{
  "num_hidden_layers": 8,
  "hidden_size": 160,
  "num_attention_heads": 2,
  "num_key_value_heads": 2,
  "head_dim": 64,
  "intermediate_size": 448,
  "vocab_size": 8192,
  "hidden_act": "geglu",
  "norm": "rmsnorm",
  "norm_place": "pre",
  "norm_eps": 1e-05,
  "positions": "rope",
  "rope_theta": 10000.0,
  "rope_fraction": 1.0,
  "qk_norm": false,
  "attn_scale": 0.125,
  "bias": "none",
  "tie_word_embeddings": false,
  "parallel_block": false,
  "init": "normal",
  "init_std_qkv": 0.039,
  "init_std_o": 0.0109,
  "init_std_up": 0.039,
  "init_std_down": 0.00583,
  "optimizer": "muon",
  "learning_rate": 0.00752,
  "lr_mult_o": 4.0,
  "beta1": 0.93,
  "lr_head": 0.00768,
  "max_grad_norm": 2.0,
  "warmup_steps": 200,
  "schedule": "wsd",
  "decay_fraction": 0.673,
  "decay_shape": "linear",
  "final_lr_fraction": 0.0,
  "batch_tokens": 16384,
  "max_seq_len": 1024,
  "doc_mask": true,
  "train_tokens": 145700000,
  "max_steps": 8893,
  "dataset": "wikipedia_en"
}
MLP neurons of a small language model. Each row is named by its layer, matrix (gate and up: input weights) and neuron, and shows model dimensions 0-63. Each number is 128 + 24 x the weight over its row's rms, rounded and kept within 0 to 255. A neuron's up and down rows have the sign that makes its largest values positive.
A block is one neuron, or neurons of one layer that tend to fire together. After each block is what it responds to, as a language model described it from the Wikipedia text at the highest values.

L3.gate58 [122 135 135 113 134 121 113 100 108 142 128 121 129 131 181 108 148 137 134 121 156 105 141 145  97 107 105 143 118 116 122 121 161 129 113 117 170 149 154 110 139 149 126 153 130 159 144 110 132 122 122  60 130 137 134 130  76 104 148 182 165 171 127 133]
L3.up58 [137 145 167  84 130 112 133 109  75 102 144 111 109 140 140 113  83 164 126 128 133 113 138 145 117 113 153 137 139 127 124 117 154 173 124 126 113 161 149  57 148 104 118 167 143 111 138 133 105 124 133 133 105 150 133 129 110 126 141 124 186 130 141 167]
L3.gate134 [147 150 169 137 160 121 124 120 177 112 142 102 127 109 135  89 149 105 138 133 143 105 124 139 128 156  83 110 118 128 130 122  56 133  82  95 146 153  98 121  83 134 116 142  84 119 127  89 147 124 116 127 134 152 103  61 117 108 142 151 137 113 122 106]
L3.up134 [156 150  82 112 112 119 104 103 126 118 164 126 143  99 161  91 128 107 138 120  67 149 154 103 147 140 127 172 143 122  94 114 155 125 125  75 104 135 132 146 123 132 118 114 143 112 123 107 124 113 113 144 122 150 150  94 135 158 129 132  97 171 142 126]
L3.gate204 [151 137 122 155 118 180 116 146 121 161 120 133 135  89  98  87 114 136 138 167 119 167 120 127 135 129 109 126 117 155 138  79 161  90  99 133 122 123 148 150 147 109 138  98 131 108 107 124 205 153 138  76 114 112 104  80 146 143 143 148 125  62 116 105]
L3.up204 [ 81 127 137 146 135 150 143 107 102 145 101 149 123  91 101  90 129 130 124  94 147 159  76 122 120 133  96 136 143 116 102  78 148  56  96 112 105 146 113 133 111 137 119  78 138 111 158 136 123 146  98 123 127 146 122 136 116 139 112 117  67 179 126 122]
L3.gate327 [114 119 123 133 123 165 109 128 116 143 138 131 134 124 124 106 110  98 137 115 121 138 132 148 150 100 148 115 128  87 103 122 163 130 113 150  93  92 119 160 116 159 135 130 134 107 140 151 144  82 132 118 113 126 105  97 106 136 116 119  80 162 126 112]
L3.up327 [125  85 124  78 132 153 114 121 135 119 135 100 143 163 151 125 101 125 142 154 164 137 126 159 149 154  74 137 135 130 139 154 153 141 155 165 129  94 116  89 125 126 144  94 122 128 177 105 124 134 102 119 145 149  86  51 141 114 139  80 170 126 110 127]
Description: Wiki heading closing markup. The first = of the closing equals signs right after a wiki section heading's title, e.g. ==Early career'='=, ===Candidates'='==, ==Seeds'='=.

L3.gate44 [104 123 110 115 125  86 160 122 143 150 118 113 130 129 150 125 104 169 121 146  96 148 152 155 177 153 157 117 128 154 152  96 116 114 112 137 141 133 117 136 132 143 119 114 158 120  69 157 126 144 203 137 125 138 145 125 169 136  95 141 144 139 136 129]
L3.up44 [131 116  76 112 152 142 137 200 144 138 158 137 123 123 133 142 108 123 119 129 129 117 135 170 137 171 150  93 110 131 110  73 131 119 140 124  95 108 111 115 136 151 135 108 127 150 131 148 141 140  79 124 150 136 136 124 166 121 137 110 150 114  71 135]
L3.gate62 [ 76 139 154 147 154 103 122 134 157 130  92 131 148 122 141  94 152 195 103 106 146 139  78 119 126 105  94 119 123 108 125  96 128 147 127  93 127 133 118  61 120 122 156 113 157 137  99  88  96 164 135 159 116 135 137 137 101 116 129 111 120 139  89  82]
L3.up62 [ 86 132 152 152 166 101 147 147 177 160 123 102 116  97 126 104 126 178 116 100 106 104 137 132 117 155 114 154 124 106  99 118 118 127 153  97 123  92 106  81 120 125 116 132 156 116 124 142 115 148 160 151 135 164 122 116  89 165  98 129 109 175 136  96]
L3.gate109 [113 130 112 155 115 142 179 115 136 132 109 106 114 148 130 101 165 128 106  93 123 147 124 196 134 142 105  80 131  74 134 112 100 110 116 133 154 141 106 120 146 111 112 104 112 136 106 150 121 152 168 161  96 134 111  92 142 127 126 159 101 112 100  99]
L3.up109 [146 147 116 163 147 130  90 106 108 190 152 172 135 136  88 134 134 115 133 114 127 119 111 174 148 137 124 151  82 106 128 118 127 118 124  84 148 143 114  94 120 143 132 135 130 145 150 114 148 110 118 137 151 146 152 121 108 156 121 151 158 180 109 121]
L3.gate120 [ 91 112 107 176 129 121 141 143 121  93 127 102 122  95 139 173 102 151 163 134 148 127 123 100 137 137 134 143 111  87 105 105 101 128 132 153 137 151 174 114 126 102  63 107 120 150 151 126 124 171 132 138 163 130 100 146 105 104 121 116 122 141 105 137]
L3.up120 [136 118 118 145 191 165 119 154 132 156 148 115 104 132 152 106 139 178  79  92 100 144 143 162 128 158 139 126  98 174 126  77 128 125 123 134 131 110 121  86 146 146 151  89 144 171 123  83 134 169 121 155  85 119 134 137 105 129 146  93 157 102 136 141]
Description: Table row-end pipes. Pipe separators in Wikipedia wiki tables, mostly the closing pipe at row end after numbers or stats, e.g. sports standings, box scores, filmographies.

L5.gate298 [182 121 132 136 122 132 115  99 112 145 132 140 151 132 132 133 146 125 101 124 120 140 151 125 145 125 123 144 136 128 152 157 106 165 134 109 141 120  94 158 116 120  90 130 151 105 150 152 113 111 139 147 123  76  89 106  95  72 141  98 127 127 134 125]
L5.up298 [112 126 124 140 123 118 126 137 156 141 145 122 128 101 123 120 156 126  94 155 122 113 118 127 146 142 149 155 106 124 163 163  91 135 129 114 161 121  91 176 167  81 122 128 143  99  95 166 154  84 128 145 115 123 111 112 125 150 113 129 125 109 151 120]
L5.gate387 [119 145 133 110 110 144 121 101 143 173 144  88 144 123 124 161 124 154 105 121 102 123 140 106 152 154 120 132 146 117 121 131 145  96 134  84 117 137  89 128 142 126 105 145 151 118 108 146 126  89 156 145 131 110  80 153 125  98  90  95 125 130 129 103]
L5.up387 [175 167 132 118  68 159 111 111 139 134 145 118 100 110 141 135 136 150 122 136 170 150 126 131 155 133 147 139 143 117 142 131 104 108 105 133  99 156 122  95 135 167 123 113 155  89 127 127 143 108 137 125 151 129 140 144 118 193 157 117 121 117 125 117]
Description: Clause-linking words after nouns. Relative pronouns (which, that, who) and other clause-linking words (after, with, as, It) following a complete noun phrase, such as "a low rumble that", "Derby County which", "an Atrian child who".

L5.gate238 [128  85 153 126 165 139 134 117 172 127 121 123 137 121 171 168 107 138 148 140 145 136 130 114 167 104 162 127  87  97 122  92 139 109 156 156  81 143  99 112 117  94 154 130 129 147  81 108 136 141 126 123 110 158 149  88 134 124 134 136  94  84 105 125]
L5.up238 [126 146 159 143 125 103 120 133 125 142  82 128 154 173 109 135 176 128  74 128 126 151 115 123 140  73 114 112 139 108 151 118 150  71 102  75 134 113 143  73 151 125 124 113 130 125 151 108 131 156 141 122 135 128 130 155 132 146 118 132 186 105 125 121]
L5.gate291 [117 141 161 157 140 120 123  64 113 125 103 160 117 130 136 164 153 102 108 134 159 134 113 105 148  95 133 130  81 122 117  76 127  86 140 116 137 157  74  87 120  97 100 150 150 153 135  97 136 123 137 110 159  79 135  97 125 117 148 121 126 114 102 144]
L5.up291 [126 116 130 127 121 175 138  78 116 116  92 114 168 140 123 140 136  96 135 129 183 154 134 137 106 153 143 108 131 114 130  93 150 125 105  97 123 127  99 102 133  94 117 127 119 139 136 125 167 137  88  88  96 104 149 146 146 166 184 113 116 124 135 156]
Description: Section-heading closing equals. Closing = signs after a wiki section title such as ==Demographics==, ==Early life==, ==Track listing==; also | separators after table vote totals.

L4.gate37 [101 108 111 164 155 133 128 124 109 131 132 103 130 173 120 126 155 113 117 135 148 130 137  80 130 123 166 126 102 155 120 172 111 108 142 149 162 139 171 169 139 118 131  97 127 133 141 158  89 148 115 183 198 182 169 109 134 139 162 122  72 124 116 131]
L4.up37 [136 134 141 115 116 182 116 170  87 119  90 129 136 122 132  95 139 132 169 152 172 144 138  96 122 140 141 110 134 101 120 171 114 120 119 141 124 103 131 151 125 157 138 117 139 141 125 122 115 154 157 174 167 145 133 121 102 137 148 118 165 163 108 122]
L4.gate78 [131 171 185 139 166  73 145 132  95 119 151 134 115 145 121 106 131 131  97 169 174 145  79 144 112 146 112 145 102 124 127 121 122 134 109 100 158  97 110 130 152 171 100  90 140 108 107 145 126 160 124 150 119 142 150 124  95 105 163 117 132 143 120 163]
L4.up78 [130 100 119 153 106 111 146 122 176 135 127 116 111 149 148 110  92 142 111 121 119 113 122 112 129 119  93 119 110  97 109  90 123 149 134 105 114  97  93 141 107 142 155 122 138 108 167 108 167 115 133 100 173 115 143 117 152  95 141 119 125 173 131 155]
L4.gate89 [127 110 162 150  88 117 118 125 130 119 142 142  98 139 119  83 110 149 124 123  95 145 129 153 122 119 162 120 136 123 135 141 170 131 116 144 140 179 136  78 108 155  93 133 134 160 119 130  76 107 101 112 155 145 113 116 138 116 168 145 115 164 121 117]
L4.up89 [135 130 138 117 145 123 151 153 129  91 157 121 110 144 108 132 141  96 139 143 150 114 141 116 148 136 150 106 103 159  94 131 104 115 123 116 145 134 103  97 142 115 115 113 126 118 102 130 179 112 103 119 112  83 131 124 130 144 138 105 104 130  72 113]
L4.gate154 [102 113 106 151 126 130  71 153 162 135 131 104  96  76 137 137 135  94 132 115 132  86 131 108 100 124 134 108 145 123  91 123 158 136  79 137 122 148 134 125 130 125 112 106 138 108  77  78 130 105 133  94 126 114 137 134 129 116  74 128 152 158 140 168]
L4.up154 [141 144 142 133 111 163 136 105  94 180 118 104 150 139  89 119  94 130 108 115 156 144 124 136 117 227  74 141 154 152 132 105  80 120 107 129 126 123  95 119 107 142 124  89 115 174 107 123 128 141 133 132 134 133 111 132 110 133 112 144  82 144 163 100]
L4.gate225 [163 112 119 193 140 143 119 106  85 152 104 122 130 120 142 151 100 131 140 123 122 157 114 113 118 117 119 119 130 138 110 125 134 132  66 125  94 195  83 100 110 110 165 159 112 148 111 136 129 176 148 107 120  98 179 140 142 131  83 137  98 120 127  65]
L4.up225 [ 91 128 150  82 126 149 114  98 129 172 129 152 133 138 154 101  99 126 121 142 162 139 151 110 110 170 130 152 144 129 132 122 133 129 125  89 137 139  76 179 114 170 137  81 113 130 146 170 121 165 142  92 145 135 126  68 115 163 134 140 119 107 125 148]
L4.gate321 [101 142 157 151 127 115 145 166 119 126 138 142 118 110 151 106 111 132 101 118 133 145 115 109 144 132 127 118 111 119 136 151 179 107 136 120  93 124 119 128  95 192 136 141 103 106 129 130 133 118 162 120  93 132 146 115 164 141 109 128 103 144 194 130]
L4.up321 [138 111 132 132 122 126 183 188 117 106 112  94 114 146 139  93  94 103 103 124 127 156 141 115 144 144 146 139 113 127 118 146 122 156 146 120  96  91 132 108 103 151 160 128  86  92 126 112 171 132 144 104 130 144 114 111 126 143 120 138 146 156 156 125]
L4.gate404 [116  60 139 138 154 109 112 155 125 133 113 130 153  98 165 149 139  91 112 153 141 146 110 125 156 166 144 119 132 165 152 168 117 127  93 128 154 117 102  95 166  84 176 174 102 122 158 104 129 133 124 116 155 141 171 117 108 139 126  93  92 114 134  98]
L4.up404 [103 123 132 128 148 106 132 107  81 113 130 131 137 109 100 118 123 112  76 104 183 129 151 159 118 115 136 158  89 146 128 132 136 144  82 155 124 142 147  62 109 120 110 137 141 126 125 133 143 124 148 153 127 132 137 141 132 157 149 145 135 134 120 129]
L4.gate443 [146  98 125  98 140 130 105 103 110 110 105 119 132 109 112 127 147  89 148 153 100 145 112 134 159 107 183 183 146 136 127  89 121 107  92 155 127  84 113 122 126 108 118 122 145 118 131 135 115 177 160 155 112 122 108 147 125 101 122 132  94  94 116 115]
L4.up443 [121 138 127 115 162 116 118 160 121 140 130 150  95 120 107  83 132 120 158 149 116 111 133  99  81  70 135 166 119 113 137 111 110 122 126 131 130 180 128 103 148 144 151 115 125  99 128 119 155 140 144 130 119  92 135  96 154 147 164 121 198 130 166  96]
Description: Heading closers and table separators. Final = closing wiki subsection headings (===Singles===), and | before goal-difference or points cells in league tables; also compass adjectives like southern, eastern.

L3.gate2 [110 101  91 107 105 127 162 160 176  95 140 129 170 109 157 109 127 139 117 115 102 130 141 132 142 152 174 102 144 118 140  59 137 119 125 144 161 104 161 150  98 128 133 142 129 110 131  83 117 112 107 127 112 126  81 142 121 122 121 127 115 160 120 130]
L3.up2 [ 89 112 144 130 117 122 157 162 146 156 149 133 131 121 151 143 101 171 115 127 136 144 129 105 128 154 158 104  99 146 145 108 136  87 141 129 127 100 116 154 119  94 114  95 110 101 176  98 164 103 119 119  99 145  92 150 108 115 131 101 134 113 142 166]
L3.gate52 [ 86 131 120 162 140 132 147 124 124  95 142 106 128 123 154 108 114 122 170 116  81 115 128 115 125 127 171 171 105 130 156 150 132 148  60  99  99  99 101 152 115 140 105 130 167 108 118 134 171 140 116 140 141 126  99 102 108 136 133 142 137 103 113 134]
L3.up52 [140 122 113 140 103 126 121 118  97  99 127 154 106  90 179 141 139 102 143 101  67 141 139 168 128 113 102 127 119 156 136 166  85 153 105 141 140 149 116 121 118 103 134 140 113 159 111 142 144 129 188 125  86 116 156 166 118 113 116 131 112  89  97 132]
L3.gate284 [125 132  97 127  89 106 127 108 125 132 139 138 154 104 148 140  81 139 113 130 117 144 162 115 151  99 182 139 145  98 132 179 112 145  94 100 142 179 144 138 125 117 118 117 131 102 142  92  90 143  97 140 137 119 115 153 151 172 121 131 120 141  83 117]
L3.up284 [ 56 131 173 113  94 155 125 144 151 109 117  69 134 104 153 118 119 125 121 163 112 125  97 136 117 115 207 123 125 148 137 151 152 143  91 130 127 180 133 139  81  98 136 146 122 159 109 146 108  97 145  73 104 122 132 109 119 145  94 114 147 129 132 151]
L3.gate333 [121 106 129  93 131 137 126 113 151 136 140 142 112 164 133 152 149 136 108  96  80 130 144  94 171 153 196 151 158 148 141 135 166 127  88 146 136 116 149 155 105 138 134 133  88  89 138 104 145  96 154 107 100  93 103 125 109 154  80 151 137 139 169 125]
L3.up333 [128 165 118  81 136 108 141 117 134 116 148  86 114 132 115 146 140 137 121 130 115 152  94 108 118  98 165 143 132 103 140 120 101 120 127 126 112 132 151  61 116 101 156 139 131 162 111 115  89  73 161  97 122 127  83 198 144 102 111 199 154 112 151 157]
Description: Clause-opening subject pronouns. Pronouns and short subjects that open a clause after a comma or period and point back to a thing already named, e.g. it, that, which, the show.

L4.gate3 [116 173 147 136 107 107 160 148  84 146 129 140 103 128 116 106 120 112 123 151 117 119  94 137 109 131 100 142  78 120 124 100 116 122 120  91 149 135 141 101 109 113 104 128 104 141 139 124 153 155 108 109 168 148 143 155 141 116 111 134 126 112 126 134]
L4.up3 [104 123 128 127 116 133 160 136 157 135 126 130 151 163 129 138 128 108 109  93 120  97 134 122 111 159 155 181 100 108 116 101 133 133 116 159 127 140 151 107 129 130 123 145 104 153 102 145  99 126  96 143 110 159  92 147  89 162  91  82 124 167 153 145]
L4.gate114 [ 78 122 169 116 133 141 146 114 165 105 116 102  94  73 153 132 110 122 129 115  90 105 144 128 120 136 118 141 119 114 135 104 123 105 107 150 141 132 167 168 150 117 137  98 136 115 127 113 131 132  94 118  78 104 110 107 127 117 109 151 149 150 112 162]
L4.up114 [130 141 124 124 130 123 166 167 121 100  95  83 150 142 143 101 120 147 112 117 115 139 105 118 110 131 142 152 117 117 122 124 118 141 147 165 142 174 112 120  95 121 110 132 142 107 107 128 149 102 134 150 120 107 110 101 108 147  97 161 159 107 161 125]
L4.gate126 [154 139 150 143  54 117 108 123 139  75 187 152 133 136 154  91 111  91 131 128 127 163 119 135 139 165 154 102  98  88 154 119 125 115 108 111 146 138  98  76 172 128  90 136 108 104 128 119 114 117  78 138 106 171 104 153 133 129  94 175 131 112 155 122]
L4.up126 [177 134 126 123 168  96 120 130 129 134 135 109 150 140 148  68 128  62 126 147 126 140 154 128 165 118 151 130 148 137 161 157  92  85  84 101 158 117 123 153 155 136  77 110 102 128 115 143 133 133 111 128 140 174 107 126  87 106 146 162 148 144 110 147]
L4.gate182 [114 143 163 132 146 159 141 118 111  84  77 131  86 136 139 147 163 124 107 162 149  99 114 156  73 116 131  88 136 119 144 134 131 158 103 122 148 107 136 104 128 132 132 159 120 166  86  90 128 147 146 105 110 116 102 110 138  98 141 102 121 136 125 104]
L4.up182 [136 143  95 155 114  91 127 118  92 100  95 162 136  99 161 123 132 124 134 174 146 112 129  61 121 140 123 161 125 100 122 119 102 158  92 146 179 122 123 129 159 137 121 175  99 136  90 163 136 157 135 127 158 120  89 135 142 144 114 137 136 142 115 103]
L4.gate224 [133 109  90 148 159 115 129 188 104 108  77 170 144 142 109 116 125 131 102 116 147 113 132 118 136 161 130 131 112 131 181 154 124  97 120 135 125 154 117 124 135 106 116 113 140 136  80 140 181 128 102 121  99 147  93 137 114 112 118 112 134  98 124 163]
L4.up224 [127 153 102 147 115 134 116 109  95 137  92 123 121 109 114 124 117 123 131  94 108 103 143 192  92  94 138 137 145 116 106 125 128  87 120 170 106 124 123 144 142 127  92 164 119 135 104 122 133 135 140 124  80 112 151 118 126 131 171  78 154 144 145 105]
L4.gate375 [ 89 145 151 145 125 102 136 173  95 157 130 107 140 101 110 153 118 139 134 113 138 121  80 106  98 125 132 134 103 119 166 165 114 131 119  84 138 110 110 107 132 156 139 132 173 108 114 139  98 143 144 140 147  86  76 122 144  91 128 142 173 178 157 127]
L4.up375 [ 99 138 130 100 142 121 126 151 174 142 140 156 158 120 120 169 130 126 133 129 152 115  88 132  93 104 133 110 148 104  85  96 148 140  88 113 107 133  99 157 136 139 106 108 122  91 103 123 128 174 124 138 156 136 100 140 108  97  90 103 145 187 123 158]
L4.gate379 [114 187 162 103 139 109 183 139  76 101 109 129 141 135 184 138 140 123 190 164 128 131 128 146 141 128 127 113  72 199 131 146 111 153  83 110 105 145 152 120 163 154 147  97  84 117  78 123 111 150 116 103 129 156  88 116  87 126  97 130 128 126 118 110]
L4.up379 [134 177 139 133 119 121 146  89 123 105 106 153 117 116 149  90 121 134 172 166  87 148  97 104 129 154 130 139  65 135 101  96  91 108 151 108 125 182 119 148  91 123 115 119  99 138 118 129 151  89 132 109 156 166 138 102  81 117 122 144 108  98  88 129]
L4.gate408 [125 113 143 167 176 150  82 131 149  97 175 109 122 133 116 111 119  97 135 110 167 139 168 121 107 117 100 134  96 115 135  89 128 110 161 108 123  86 129 123 118 113 104 154 148 117 103 102 149 118 157 168 141 111  97 164 101 125 135 121 154 147 156 109]
L4.up408 [155 118  96 137 139 132 122 125 151 157 129  79 173 112 125  80 138  65  96 163 126 149  85 158 123 106 142 151  93 159 122 123 111 140 126  84  90  90  96 133 136 139 137  94 160 109  69 152 106 117 155 158 127 112  93 150 136 133 137 128 129 140 114  95]
Description: Table cell separators. Pipe separators that close a cell in Wikipedia markdown tables, mostly after a number in sports standings or stats rows (e.g. 6 | 7, 87 | 30, 71 | 68).

L4.gate40 [148 152 140 128 122 135 154 108 104 118 152 116 137 109 151 128 155 141 166 157 107 148 138 114 109 142 120 111 108 103 131 103 101 123 120 147 141  67 144 103 131 167 125 147 170  96 164 145 132 103 129 148 135 108 100 106 145 129 101 142 133 145 105 150]
L4.up40 [121 168 128 126 140 128 137 147 134 147 128 103 120 120 169 122 131 130  96 124 106 115 122 120 156 141 154 120 130 118  86 103 123  82 136 115 112 146 137 139 164 161 100 141 149 161 155 150 167  89 106 124 135 101 121 157 149 126 108  87 103 135  82 107]
L4.gate44 [150 150 108 130 107 180 129 118 125 106 125 125 107 168 132 112 136 157 162 128 131 157 124 127 166 112 125  94 170 131 121 128  99 127 108 151 142 111 137 131 143 129 140 151 140 114 144 121 127 132 123 138 134 122 123 147  61 165 111  81 128 110 132 124]
L4.up44 [128 126 120 124  98 108 128 101 142 113 119 124 110 132 132 145 124 110 141 116 133 140  82 121 146 109 129 106  89 151 114 138 120 121 122 139 105 109 116 163 119 174 148 156 129 104 117 130  90  97  80 154 110 105 123 145 157 147 103 129 128 160 150 149]
L4.gate70 [143 141 123 103 102 148 134 116 156 139 114 145 145 124  82 161 137  80 122 137 107 178  96 121  93 130 125 109 123 103 128 112 153  98 145 137 140 145 152 129 159 199 165 140 158 144 123  84 128 127 121 154 129 107 138 137 173 149 147 112 134 110 135 116]
L4.up70 [101 149 137 135  86 134 129 120 166 130 131 169 142 123  83 127 107 108  90 163 105 189  93  98 140 124 122 120 128 119 140 110 100  98 144 180 132 104 132 121 144 131 117 130 143 128 126  99 146 107 139 132 121  98 126 131 164 171 164  90 132 101 148 145]
L4.gate83 [155 139 105 106 118 115 134 140 129 129 118 121 140 155 177 147 113 142 101 101 147 134 127 155 119 121 162 106 174 141 135 137 167 141 109 130 112 125 126 158 102 137 125 107 161 111 178  92  94 139 128 160 145 133 141 112 114 118 112 147  93 168 176 148]
L4.up83 [131 109 158 134 113 116 141 110 113  86 112 164 134 165 180 154 132 138 104 139 112 134 158 142  94 133 136 189 155 144 141 125  78 122 139 112 121 133 127 130 114 132 157 108 144 152 172 114 105 114 111 117 134  84 158 126 131 130 153 171 148 104  90 161]
L4.gate153 [153 164 122 152 112 141 119 131 138 162 143 127 144 138 157  97 128 133 137  90  98 150 109 140 120 124 155  92 131 130 137 118 151 136 103 105  84 166 111 127 116 157 167  99 134 123 114  96  88 158 125 109 170 146 130 112 111 101 148 173 108 145  88 155]
L4.up153 [179  75 154  93 129 141 174 126 131 145 108 148  81 130 126 144 166 100 149 169 121 155 146  79 111 148 132 118 106 112 176 100 111  95 149 152 118 114 119  98 179 126 145 140 134 159 110  81 123  89 158 134 100 132 118 142 101 134  90 122 142  96 128 120]
L4.gate230 [ 97 142 160 132 141 117 192 119 152 133 112 193  98 126 125 107 175 124 142 109 112 122 131 128  86 130 144 119 164 125 193  78 144 109 132  97 129 127 153 101 135 169 134 132 124 110 139 135  80 137 141 128 114 128 106 107 172 104 113 119 126 171 134  90]
L4.up230 [159 135 124 132 150  99 142  98 105 105 125 157  96 137 143 127  88 131 124 109  91 148 157 120 143  98 116 139 144 123 147 134 119  94 112 132  90  94 134 120 107 182 123 111 122 121  98 128 106 161 178 154 111 116 106 131 158 116 133 100 123 102 126 185]
L4.gate423 [164 157 164 124 138 112 152 160 102 109 110 133 128 126 164 109 146 107 143 172 170 123 166 124 184 147 156 101 115 107 134 166 153 159 127 108 136 140  85 134 144 113 126 112 158 116 121 140 104 152 129 115 111 155 136 122 120 142 133 123 139 105 122 132]
L4.up423 [140 127 131 132 100  94 146 170 169 145 126 152 129 138 160 105 138 138 134 138 129 114  90 118 123 132 169 145 157 148 137 126 115  82  88 105 165 148  88 132 109  82 146 111 128 103 114 114 128 166 110 144 118  94 151 144  88 134 162 124 127 163 112 130]
L4.gate429 [146  82 133  55 135 163 112 130 115 100 167 123 160 123 167 138 104 116 194 168 118 167  67 120 161  96 154 111 169 120 158 114  98 153 132 138 145 104  93 117 143 123 116 141 173 150 153 146 121  96 160 136 121 121  52 168 120 111 126 153 139 151 152 132]
L4.up429 [136 124 126  65  78 152 129 103 137 144 206 118 132  98 139  93  94 139 133 109 117 129 124 131 163 128 155 130 145  97 123 145 129 119 127 134 135 124 127 112 139 162 112 135 165 103 146 120 116 114 133 103 113 143 115 174  90 111 126 130 164 150 119 107]
Description: Clause-opening relatives/complementizers. Words that begin a subordinate clause after a noun or verb, mostly relative pronouns and complementizer that, such as which, who, whom, that, plus existential there.